From a checkpoint of a small transformer trained on Wikipedia.
Size: 14 layers, width 640, 8 heads of 128, MLP 2560 GELU, vocabulary 8192, 88.6M parameters.
Architecture: LayerNorm after each residual sum, learned positions, biases, tied embeddings.
MLP neurons of a small language model. Each row is named by its layer, matrix (up: input weights) and neuron, and shows model dimensions 48-175. Each number is 128 + 24 x the weight over its row's rms, rounded and kept within 0 to 255.
A block is one neuron, or neurons of one layer that tend to fire together. After each block is what it responds to, as a language model described it from the Wikipedia text at the highest values.

L11.up2500 [132 105  96 117 108 150  83 104 151 116 128 153 130 107 122 136 129 172 145  99 162 129 150 126 168 141  96  72 166 117 141 119 152 111 127 114 149 113 141  88 135 131 162 159 134 143 108 183 106 115 139 153 163 133 149 152 158 108 140 145 128  96 137 148 145 112 167 145  94 148 193 116 148 131 143 130 106 118 119 156 164  70 118 134 141 151 148 141 117 126  97 174 139 143 107 105 153 132 119 174 106 154  89 121 175 121 121 138 148 133 136 117 124 129 148 118 128 153 166 146 148 122 174  98 135  89 129  71]
Responds to: Main verb after subject

L11.up533 [102 132 130 142 120 146 124 132 106 147 140 135 113 115  99 140  89  81 120 163 147 162 115 140 101 144 137 114 160 121  88 131 112 125 109 109 148 111 125  39 130 110 124 159 120 164 120 185 142 141 117 118  96 102 102 126 141 112  74 140 161 129 119 132  96 100 135 127 143 117 114 169 132 104 137 121 125 124 148 114 129 140 120 158 107  94 110 118 117 111  68 104 121 123 104  97 138  91 113 176  97 154 131 159 186 152 117 115 126 158 148 136  82  98 157  95 141 133 152 154 122 152 118 119 122 171 142 119]
Responds to: Row-initial years and entries

L8.up587 [111 126 175  81 134 121 145  90  99 160 156 142 140 163 103  84 147 110 135 111 152 123  88 120 105 114 162 117 182 137 108 118 153 109 129 120 126 145  99 141 158 124  94 155 108 110 135 114 122 106 178 100 129 111 111 116 132 186 151 147 117 115 146 102  98 113 108 119 145 166 163 202 169 107 172 137 151 125 109 115 119 131 119 113 143 148 131 176 136 178  95  54 129 123  95 123  95 142 149 188  88  88 147  92 137 127  97 141 145 153 134 133 107 139  74 135 130 131 128 130 119  82 117 119 141 143  81  82]
L8.up1052 [119 106 152 117  79 144 117 116 111 120 125  93 109 118 177  85 166 132 166 168 138 133 123 142 119 119 166 159 133  92 133  65  96 139 102 131 144 115 111 131 116 152 115 148 117 113 155 109 155 112 136 124 105 132 124 152 145 142 136 138 133 123 106 136 127 132  99 127  97  98 123 114 159 118 154 142 116 178  87 131 162 115 127 147 101 115 131 112 163 150 153 113 132 133 137 153 104 104 112 124 150 156 157  79 166 119 121 183 127  72 141 120 117 142 122 118 117  78 103 127 108  99 149 104 122 139 130 119]
L8.up1647 [ 92 155 140 149 128 112 110 143 125 121 113 141 107 103  93  78 142 189  86  98 167 149 100 101 138  94 148 152 145 117 118 129 121 134 112 107  98  99 139 116 141 101 162 122 117 149 147 102 192 111 113 154 150 125 165  90 108 159 148 131 153 111 120 133  93 123 116 110 113 136 140 109 118  93 182 105 155 131 155 108 161 104 123 119 100 118 143 125 124 123 161 119 135 112 176  91 165 123 119 156 105 129 138 115 121 113 144 137 123 122 121 145 132 150 116  98  62 104 129 135 133 116 146 175  98 129 143 190]
L8.up2130 [157 112 137 135 173 151 151  92 154 147  95 140 109 129 127 108 126 139 111 126 174 163 103 102 127 144 144 123 121 107 118 122 116 150 152  99  93 122  75 119 135 125 108 134 103 109 118  90 154 112 113 115 141 139 171 146 142 169  99 141 113 129 107 130  84 139 134 106 107 142 138 124 127 159 118 103  96 116  96 157  85 125  94 116 144 130 121 182 137 139 145 161 135 117 110 123 121  94 108 122 119 124 101 128  99 122  95 137  86 116 130 165 106 153 107  99  91 145 116 140 136 146 138 107 136 168 131 127]
Responds to: Sentence-initial time phrases

L6.up77 [113 133 103 101 117 131 145 152 136 144 120  96 139 103  93 113 105 120 150 125 135 108 114 155 123 153 128 157 128 115  97 136 130 119 122 134 145 141 129 111 127 120 146 135 100 138  89 163 150 112 110 143 140 106 143 145 121 163 135 153 125 169 141  82 151 173 102 146 174 132 150 163 142 142 149 109  95 104 142 151 153 149 154 105  72 102 132 120  89 121 125 139 102 181  81 103 151 118 118 185 128 118 142 134 116 148 124 119 127 134 104 154 106 136 124 101 106  90 141 160 146 114 103 107 141 129 156  81]
L6.up423 [128 142 134 129  75  99 104 152 112 112 140 172 129 120 146  83  92 143 100 122 158 123 143 168  92 172 118 126 141 102 109 100 135 174 118 127 139 167 137 130 116 125 162 111 118  89 108 130 130 155 107 109 112 161 175 114 136 120  78 157 117 123 126 116 114 132 130  93 156 125 123 129 125 152 140  93 110 159  70 176 107  84 121 140 127 138 167 104 125 145 128 138  94 118 133 142 175  91 181 101  93 127 156 120 135 105 176 118 120 100 108 132 135 159 153 131 100 158 168 137 137 143  98 131 148 141 157 133]
L6.up518 [134 114 140  89 147 112 148 136  90 131  95 151 108  98 122 136 116  88 123 156  83 138  87 113 144 174 129 103  87 110 150 121 114 128 103 141 119 136 144  94 128 107 148 121 101 117 155 109  93 103 122  83 129 138 132 113 148 122 114 187 128 164 139 102 155  95 130 133 126 163 151 101 135 173 160  61  96 152  72 120 136 124 121 174 139  99 129 152  88 107 135 140 112 117 143 124 127 141 137  74  90  94 185  90 146 104 156 102 167 157 123 125  89 151 100 145 107  87 148 100 141 110 146 174 102 118 128 100]
L6.up563 [113 158 140 146 145 138 128 113 120 167 140 106 166 147 150 122  54 118 103 138 125  85 148 111 147 131 133 153  95 122 116 174 133  93  69 156 107 123 127 127 142 142 109 152 103 180 121 124 138 137 135 132 102 111 121  90 154 133 130 126 166 123 121  94 157 133 114 147  94 129 142 124 107 143 133 152 126 136 178 142 171 146 138 141 117 148 105 117 108 117  62 104 132 138 130  75 159 122 129 117 141 163  85 160 138 116 148 136 170 115 113 119 129 138 139 143  88 168 148 124 130 168 174 115 134 125 143 124]
L6.up817 [152  89 138 115 166 129 159  98 164 174 161 124 130 179  72 115 109  99 115 121 134  78 129 143 162 127  90 142 115  99 120 116 110 104 117 117 107  95 139 135 162 159 110 165 163 147 123 163 167 169 125 121 116 123 114 150 120 104 112 147 125  73 138 124 171 121 122  89 109 141 123  59 105 156 144 137 102 145 163 131  74 142  98  77 127 158 175  96 119 110 127  95 146 120  80 110 165 112 122 121 127 143 147 117  85 111 131 151 169 104 153 132 131  87 101  77 136 133 113 129 161 150 120 148 151 128 158 125]
L6.up1106 [118 147 174 107 124 134 146 110 164 154 140 112 144 108 118 117 151 108 125 153 102 141  86 143 136 161  94 169  62 133 149 104  95 144  81 137 115 140 117 139 150 149  78 140  94 157  97 122 170 114 148 107 107 146 143 172  92 149 131 100 124 129 123 160 135 111  95 145  94  98  94 130 138 120  95 157 120 143 126 123 125 142 145 107 117 114 123 132 130 116 153 133 140 131 104 152 136  95 135 154 173 113  98 133 127 110  85 152 118 146  95 105 113 118  68 116 144 122 155 167 111 171 144 133 128 113 101 135]
L6.up1118 [175 122 136 157 134 163 145 118 109 140 118 129 124 147 127 116  80 126 126 128 177 168 132  94  93 106 116 130 101 102  93 154 116 117 134 134 143 121 106  90 102 119 121 136 100 118 141 158 154 152 128 100 171 143 153 109 111 140 133 158 116 158 136  99 141 152 161  88 147 139 141  97 147 159 138 115  83 101 130  91 143 134 112  96  85 104  91 123 124 102 138 143 139 138 116 160 111 148 103 163 147 135 129 149 142 113 124 135 127 155 120 135 125 101 145 145 134 133 141 103 142 159 174  93 143 118 130 131]
L6.up1193 [192 102 132 173 101 105 125 109  89 149 138 139  91 126 119 167 140 101 158 131 124 100  81  78 121  99 123 142 165 124 190 134 127 114 113 104 143 166 122 171 128 115 127 130  93  89 141 113 162 115 179  84 101 154 118 109 135 117 149 160 129 133 178 120 121 114 123 116  96 158 110 144 102 131 145 117  87 117 156 123 121 138 119 132 155 143 131 141 132 129 162 197 124 159 135 117 105 125 155 150 121  90 124 122 114 146 111 151  94 134 136 117 136 116 125 109 139  84 153 140 177 167 140 136 110 137 114 103]
L6.up1311 [147 148 129 138 157 112 106 124 142 153 160 152 160 142 121 140  92  86 134 149 121 152 150 125  93 126 137 120 117 121 120 124  88 136 138 105 125 126 152 143 116 164  97 134  69 102 111 139 127  84 147  88  87  97 153 125 128 133 140 104 136 125 118 107 139 146 139 105  86 111 145 179 130 102 126 127 136 116 118 146 157 143 110 149 151 134 120 121  87 128 119 111 144 123  99 110 119 107  68 110 138 123 158 148 113 103  79 143 116 129 133 127  74 131  91 109 117 163  95 220 181 160  78 139 149 114 130 127]
L6.up1541 [113 117 104 116  80 164  92 132  91 162 124 110 173 139 100 154  85 130 100 166 124 113 156 164 123 136 102 110 149 126 112 139 145  83 128 102 133 111 155 159 155 104 176 115 129 116 147 117 118 147 114  90  74 179 158 122 121 147  82 123 126 124 112 142 124 105 122 149  89 122  97 142 124  97  58 124 120 148 104 167 112  90 114 131 112 130 136 155 136 122 147 114 146 125 118 114 120 173 140 129 156 156 122 111 116 158 134 156 129 179 163 172 131 135 121 127 109  91 118 133 139 139 141 131 102 144 129 153]
L6.up1688 [108 125 154 118 115 138 151 101  97 174 114 122  95 139  83 164 117  98 129 129 129 112  99  94 145 114 133 134 115 124  62 109  80 134 144 133 149 131 184 112 137 168 160 150 102 138 155 135 141  92 147 140 144 111 120  77 151 165 128 129 108 114  91 117 115 115  82 103  96 146 134 145 109 137 157 166 135 106 134 116 170 119 122 163 177 192 169 118  97 147 164 152 124  98 148 132 108 177 131 142  97 157 153 112 161 113  93  85 121 127 116 146 126 120 146 120 130 113 113 156 129 113 107 152 130 199 133 122]
L6.up1743 [115 163 107 124 100 148 145 111  86 145 151 158 111 130 109 131  99 119  83 147  68 101 120 119 107 148 144  71 174 102 113 132 132 118 101 152 104 133 161 136  68 147 130 124 145 114 150 156 140 144 138 115 119  77 126 169 110 112 124 159 118 129 140 128 131  84 119 139  97 135  99 142 105 136 113  87 114 134 112 151 128 104 169 122 142 149 124 100 121 139  84  99 150 139  95 118 116 149  92 125  90  94 133 123 123 118 124  98 102 133 110 147 137 126 136 119 152 107 128 150 165 114 144 136 111 133 131 161]
L6.up1757 [155 114 103 118 118 122 125 153 168  94 128 123 174 106 113 131 194 152 144  98 160 137 174 100 130  87  76 134 113 114 118 112 127 140 120 151 117 128 181 124 155 131 148 136 104 124  76 126 157 117 127 115 127 120 103  92 122 116 127 136 131 143 106 127 127 145  83 158 120  99 134 149 122 127 148 143 150 131 125 125 166 119 135 114  71  75 111  93 147 125 135 138 120  95 162 100 124 137 176 110 135 110 134 195 101 141 143 178 122 132 163 127 126 132 104  96 121 163 146 168 130 153 131 141  99 123 146 123]
L6.up2007 [108 127 111 145 140 168 142 141 136 157 142 119 132 101 107  85 172 111 162 119 120 104 134 111 121 137 150 144 122 136 145 124  85 137 126 164 169 121 158 137  88 127 139 116 129 148 121 101 152 124 129 170 169 123 137 118 127 107 114 100  69  83 144 183 139 102 165 122 151 115 120 153 120 124 116 139 156 140 108 127 144 125 128 127 145 114 122 116 132 126 135 126 143 146 119 117 113 146 121 105 135 141 105 104 123  86 144 100 146 121 136 121 141  73 138 131  96 131 157 137  92 130  79 135  82 133 150 161]
L6.up2208 [107 157 118 128 125 134 148 151 137  94 136 121 164 174 133 140 100 143 142 152 153 136 138 123 109 123 130 160  87 108 108  67 104 139 118 129 156 132 158 159 109 125 147 124 154 152 145 127 125 156 117 157 120 111 181 109 115  93 128 149 137 137 162  98 174 114 120 120 114 121  54  97 103 157 101  85 150 153 105 135  81  99 129 101 135 159 131 109 128 150 167 170 129 142 122 125 139 109 126 130 104 123 132 148 126 144 157 148 136 103 146 169 113 119  96 120 123 125 123  84 116 148 119 141  97 114 131 119]
L6.up2445 [104 125 115 141 151  91 116 141 172 116 136 126 118 135 138 107 126 122 184 173 154  92 178 125  95 146 166 121 123 103  76 124 161 126  99 171 156 141 127 146 102  81  97 166 118 119 104 130 134  94 133 136 162 168 164 140 126 124 131  79 141  85 152 101 119  93 123 113  96 155 104  90 131 137 130 135 111 168 142 132 142  96 156  74 157 151 132 132 132 104 109 140 127 112 127 167  77 132 151  84  86 114  98  83 124 141 155 144 137 161 111 105 170 144 104  99 106 169 143 121 187 115 159 123 146 125 134 112]
Responds to: Four-digit year tokens

L6.up171 [112  71 161 125 111 155 154 126 125 126 110  98 132 140 137 141 105 139 140 122 129 148 110 132  69 169 117 136 119 123 112 116 181 155 151 141  96 128 102 122 140 132 118 162  61 113  67 114 172 145 133  87 116 105 124 115 119 136 123  95 181 127  91 114 200 130  96 126 124 154 174 113 123 110 127 116 133 161 135  86  82 164 120 147 118 126 130 158 110 192 138 132 122 117 109 165 101 106 103 141 146 143 113 135 118 149  96 120 112 133  93  88 101 125  79 120 149 119 126 134 123 139 174 100 100 141 107 116]
L6.up211 [138 143 118 129 180 137 119 131 162 146 156 117 150 149 112 114 175 153 149 170 155 121 121  72 144 153 129 140 142 132 118 131  98  87  91  90 152  82 128 126 115 137 177 122 157 106  92 109 157 132 112 110 150 113  97 131 133 118 128 158 164  83  81 106 164  89 114 113 131 182 135 143 116 140 118 136 143 116  82 107 127 137 136 121 122 131 120 152  76 162 131  94 121 109 133 113 119  96 123 144 109 114 117 137 111 156 108 111 110  96 136 177 138 111 148 112 130 145 140 158 133 146 134  60 126 147 134 110]
L6.up426 [143 130  99 105 128 164 147 109 108 120 140 113 127 155 128 151 133 144 131 147 155 101 119 126 124 134 150 157 141  95 124 201 101 108 142 154 129 112 160 139 200 103  93 121 140 109 133 126 106 124 126  96 124 112 130 141 119 156 139 183 125 186  85 142 124 119 116 127 106 114 150 137 142 151 154  90 127 120  93 149 143 164 155 131 123 142 161 177 139 131 136 107 108 105 145 108 116 128 141 142 138 174 102 131 145 137 107 149 168 141 133 137 173 162 118 104 106  88 160  89 165 142 109 108  74 145  81 140]
L6.up607 [174 172 119 152 160 143 114 121 144  93 130 139 146 158 128 132 128 128 180 146 120 109 103 119 125 141 139 144 119 112 102 110 131 112 101  88 142 162 138 144 102 137 134  89 106 130  95  89 121 166 105  83 120 169 107 190 166 136 144 148 134 114 123  96 162 121 126 128 112 159 127 140 169 160 127  96 138 118 106 115 144 187  63 153  95 147 102 146 142 102 109  95 155 100 117 128 145 144 116 151 113 127 160 149 107 134 102 135 119 147 126 162 126 121  88 154 116 111 134 139 150 131 128 108 158  65 130  84]
L6.up657 [151 133 143 107 115 160  84 130 174 135 124 133 128 114 115 188 118 168 149 147 167 144 124  48 138 135 140 119 123  94  77 114  76  64 126 145 160 147 104 136 112 111 140  97 134  63 141 122 150 127 156 132 160 102  91 104 134 115 142 131 120 122  69  95 141 105 126 190 137 113 109  69 124 137 127  78 132  98 166 126 129 138 140 130 118 132 175 143 158 114 161 131 124 143 133 107 110 102 142 106 131 173 172  92 161 134 152 130 160 147 151 142 118 105 148  65 131 104 144 123 147 142 125 135 118 133  81 131]
L6.up684 [150 109 115 123 126 148 131  94 105 128 131 138 196 153  84 133 128 155 174 157 137 140 135 102 177  91 157 142 134 173 126 162 123  70 132 120  83 152 133 103 171 135  89 155 111 152 121 114 143 155 158 133  62 107  65 111 112 141 154 117 164 113 134 102 129 131 143 142 175 108 140 103 149 149  96 138 113 119 162 142 123 110 131 146 122 124 175  79 162 137 135 124 124  90 109 125 117 126 120 109 110 128 120 132 107 122 179  87 136  96 171 149 128 156 168 135 125 133 121 127 181 142 144 152 103 186  67 121]
L6.up860 [130 163 121 116 134 130 115 121 120 133 126 132 169 142 111 160 157 136 129 121 161 129 106  89 117 145 124 105  97 135 144 152 128 138 103 106 126  99 135 161 136 129 114 111 116 103 113  88 125 126 113  99 148 148  86 117 164 160 158 123 112 130  89  95 149 103  87 123 159 165 129 129  91 157 114 163 106 123 114  98 149 154  99 107 115  97 154 168  95 130 123 133 105 124 132 108 133  81 125 100 168 127 111 125 167 139 128  86 136 119 123 159  98 126 154 144 126 140 151 187 146 157 149 101 131 147 120 135]
L6.up996 [ 94 162 113 111 104 122 141 145 112 167 101 138 153 116 103  87 141 162 153 118 159 141 141 139 160 101 117 110  97  93 128 111 113 138 121  65 155  78 123 120 102 143 129 121 143 146 128  83  98 123 115 128  90 132 142 140 108 131 141 103 136 108  83 111 203 122 107 149 128 103 145 131 113 126 117 126 161 130 129 107  92  95 101 107 159 104 125 123 154 127 108 115 132 107 106 137 103 103 116 113 115 149 125 137 131 128 147  99 189  90 133 124 133 129 119 128 111 147 126 130 143 101 109 136 134 177 122 105]
L6.up1046 [149 142 146 102  90 114 130 104 139 151 107 149 157  88  90 144 116 154 142 164 134 128 135 139 110  99 147 135 167 165 154 137 109 151 150 112 174 101 106 133 121 127 127 109 142 106 167 150 123  72 132  99 161 155 144 108  91 100 132  81 129 170 117 112 167 154  80 108  86 176 101 174 107 115  57  50 159 151 131 143 109 173 133 160 120 123 128 131 138 129 148 155 163 105 123 131 136 106 145 108 135 139  89 150 129 122 104  94 131  90  97 168 147 109 124 129 136 116 133 109 127 121 118 132 151 120 102 118]
L6.up1048 [156 147 117  94 158 106 132  84  81 121 138 125 105 127 163 112 148 130 147 178 107 114  92 128 140 153 171 111 100 124  90 114 107 130 121 137 164 189 106 107 147 142 175 175 170  59 107 145 133 152 185 113 147 136 124 149 116 125 136 112 175 108 116 146 129 116  68 165 181 123 121 133 156 136 122 136  95 108 123  88 140 135  93 109 103 141 110 105 114 117 128 157 127 104 113 143 152  99 139 105 166 104 127 147 165 147 144 103 129 141 115  93 145 134 126  96 148 141 114 123 120 135 161 133 135 153 147 117]
L6.up1184 [116 192 126 128 124 137 143 116 140 143 125 142 160 138 166 132 159 125 112  90 157 138 109 132 131 125 113 105 138 142 141 150 112 125 130  93 119 124 138 129  94  73  66  91 161 126 124 116 149 119 179 140 146  69 139 124 106 156 126 134 148 176  88 134 151  94  93 103 127 193 119 125  87 133  97 118 129 126 114 154 110 129 135 147 129 121 159 173 146 114 145  83 114 133 141 132 118  74 116 141  96 109 121 112 137 137 161  77 131  97 139 147 136 131 103 131 137  85 169  97 164 150 156 121  98 130 139  94]
L6.up1637 [116 171 127 126 143 132 122 130 150 129 127 113 114 115 113 148 108 146 158 114 132 160 110 102 160 128  89 125 139  93 191 156 112 128 108 137 112 120 136 105 131 109 132 126 182 126 100 125 131  78 161  89 154 118 164 152  96 106 131 131  89 113 117 111 125 134  56 132 159 123  90 116 151 122 105 160 115  93 129 141 114 182 130 120 134 129 113 122 134 121 159 140 112 157 127 105 115 150 134 124  93 158 146 149 123 110 129 155 129 143 146 131 138 137 115 133 105 162  99  94 150 111 163 109 136 113 103 114]
L6.up1671 [164 152 121 121 119 120 136 123  88 145 141  54 117 141 140 121 144 124 163 174 157 157 130 175 140 125 142 121 146 106 145 132 151  95  94 121 162 152 130 121 141  90 122 114 129 122 120 121 136 164 112 172 158 151 116 111 137 115 141  90  95 153 143  86 137 134 139 150 130 151 122 129 111  91 103 139 121 116 140 125 145 124 144 178 159 108 158 140 113 136 140  90 114  46 113 112 148 124 102 144  83  83  81 126 154 103 172 140 115 131 120 159 150 116 116 132 113 100 104 155 110 164 139 113 104 115 129  74]
L6.up2233 [102 128 121 131  91  88  88  92  85 134 102 137 135 111 154 109 163 132 114 146 163 147 137 143 115 119 126  88 126 120 128 156 102 102 151 111 114  82 128 123 111 144 116 155 105 123 108 126 106 138 120 132 173 149 167 111  77 121 147 130 181 116  88 100 121 128 106 201 145 118 103 154 142  80 111 166 104 115 113  79 135 158 102 168 154 103 139 129 119 115 152 137 133 102 156 140 130 126 111 131 115 152 157 157  74 135 157 189 152 155 101  78 117  82 122 170 144 107 126 127 145 157 109 102 127 129 131 120]
L6.up2466 [151 169 112 100  98 129 106 129 118 173  97 160 163 141 111 109 132 119 159 126 129 137 142 147 141 149 126 100 134 106 146 121 154  80 113  74 108 112 119 149 126 181 128 129 133 152 123 125 118 123 112 164 151  88 137 107 105 116 138 136 139 109 119 160 139 136 116 110  94 136 154 119 168 116 101  79 121 127 118 102 123 118 118 129 120  65 148 143 140 117 130 140 152 129 151 142 126 127 113 108 146 130 123 115  95 149 165 104 109 157 110 149 124 123 111 152 125 144  78 121 132 128  98 121 142 159 126  54]
L6.up2476 [ 95 136 145 155 126 100 168 130 123 122 131 147 123 158  53  80 152  87  91 147 159 116 179 146 152 114  93 120 149 106 117 147 151 111 125  67 118 146  84 117 163 109 134 167 141 133 161 129 145 174 113  75 176 149 137  78 131 125 103 147 168 161 121 110 142 102 183 127 145 188 111  78 121 109  91 128 175 139 120 145 136 108 136 124 103 138 173 152 142 140 163 104  91  88 102 155  65 151  99 128 113 121 133 103 161 143 130 106 129  96 115 170 105  93  87 133 145 101 172 142 162 128 188 163 149 153 116  70]
Responds to: Token right after names

L8.up21 [ 88 110  87 159 121 120 133 130 138 123 103 192 112  89 116 118  85 110 152 102 168 112 139 102 142 113 128 109 121 114 157  83 126 122  89  90  70 115 113 105 181 113 138 135  92  82 140 168 138 118 128 109 150 131 130 144 112 158 130 140  65 137  91 120 145 127 153 154 159 115 110 152 129 123  93 123 115 117 157 141 120 118 170 128 133 117 134 143 122 115 115 111 106 126 116 136 149  69 133 159 127 111 138 105 120 151 105 113 141 103 166 127 105 104 152  92 131 108 121 131 141 149 156 125 101 125  77 129]
L8.up113 [123 145 129 141  90 166  98 122 116  99 105 107 138 162 105 123 156 125 151  78 174 128 148 148 136 122 139 126 165 161 170 153 107 111 150 146  77  49 149 173 132  99 148 157 170  82 114 145 126  94 126 115 154 110 114 145 130  89 101 107  87 168 115 137 111 120 107 161 143 183 152 134 148 112 105 133 128 124 160 146 138 139  77 117 116 123 123 121 155 137 123 118 180 134 149 122 134 130 133 132 143  89 162  82 158 121 145  55 162 117 133 143 127 120 118 117 156 133 185 139  83 142  99 127 137 116 122 147]
L8.up1061 [114 118 121 131 154 154 115 157 115  67  71 133 116 161 122 152 122 130 144 118 174 134 157 116 166 120 108 125 142 116 115 122 166 140 135 148  83 141 127 110 119 119 187 154 142 152 118 120 109 124 156 124 125 126 156 125 131 142 149 133 120 169  89 131 118 118 144 110 128 155 169 115 109 125 144 117 128 167 151 184 107 149 118 136 103 149 131 154 161 144 110  94 114 143  93 114 130 144  96 121  83 129 109  79 126 120 138 164  49  99 129 149 122 122 116 138 149 193 111 127 124 172 133 161 127 114 121 152]
L8.up1693 [135 128  95 143 103 127 118 114 131 157 131 105 142 135 112 111 123 113 169 122 119 183 114 128 150 138 148 171 183 132 178 122 128  69 122 128 128  81 143 143  95  79 102 148 127  84 127 107 167 129 119 121 169 167 177  94 179  79 123 123 168  99 131 123 131 136 137 128 172 135  92 135 112 132 118 162 146 138 151 133 144 137 119 100 112 123 130 134 133 153 135 115 126 129 163 106 131 135 117 132 133 115 135 177 118 149 125 132  91 126 125 135 119 105 176 118 153 117 134 145 112 147 109 137 112 122  80 182]
Responds to: Verb after person's name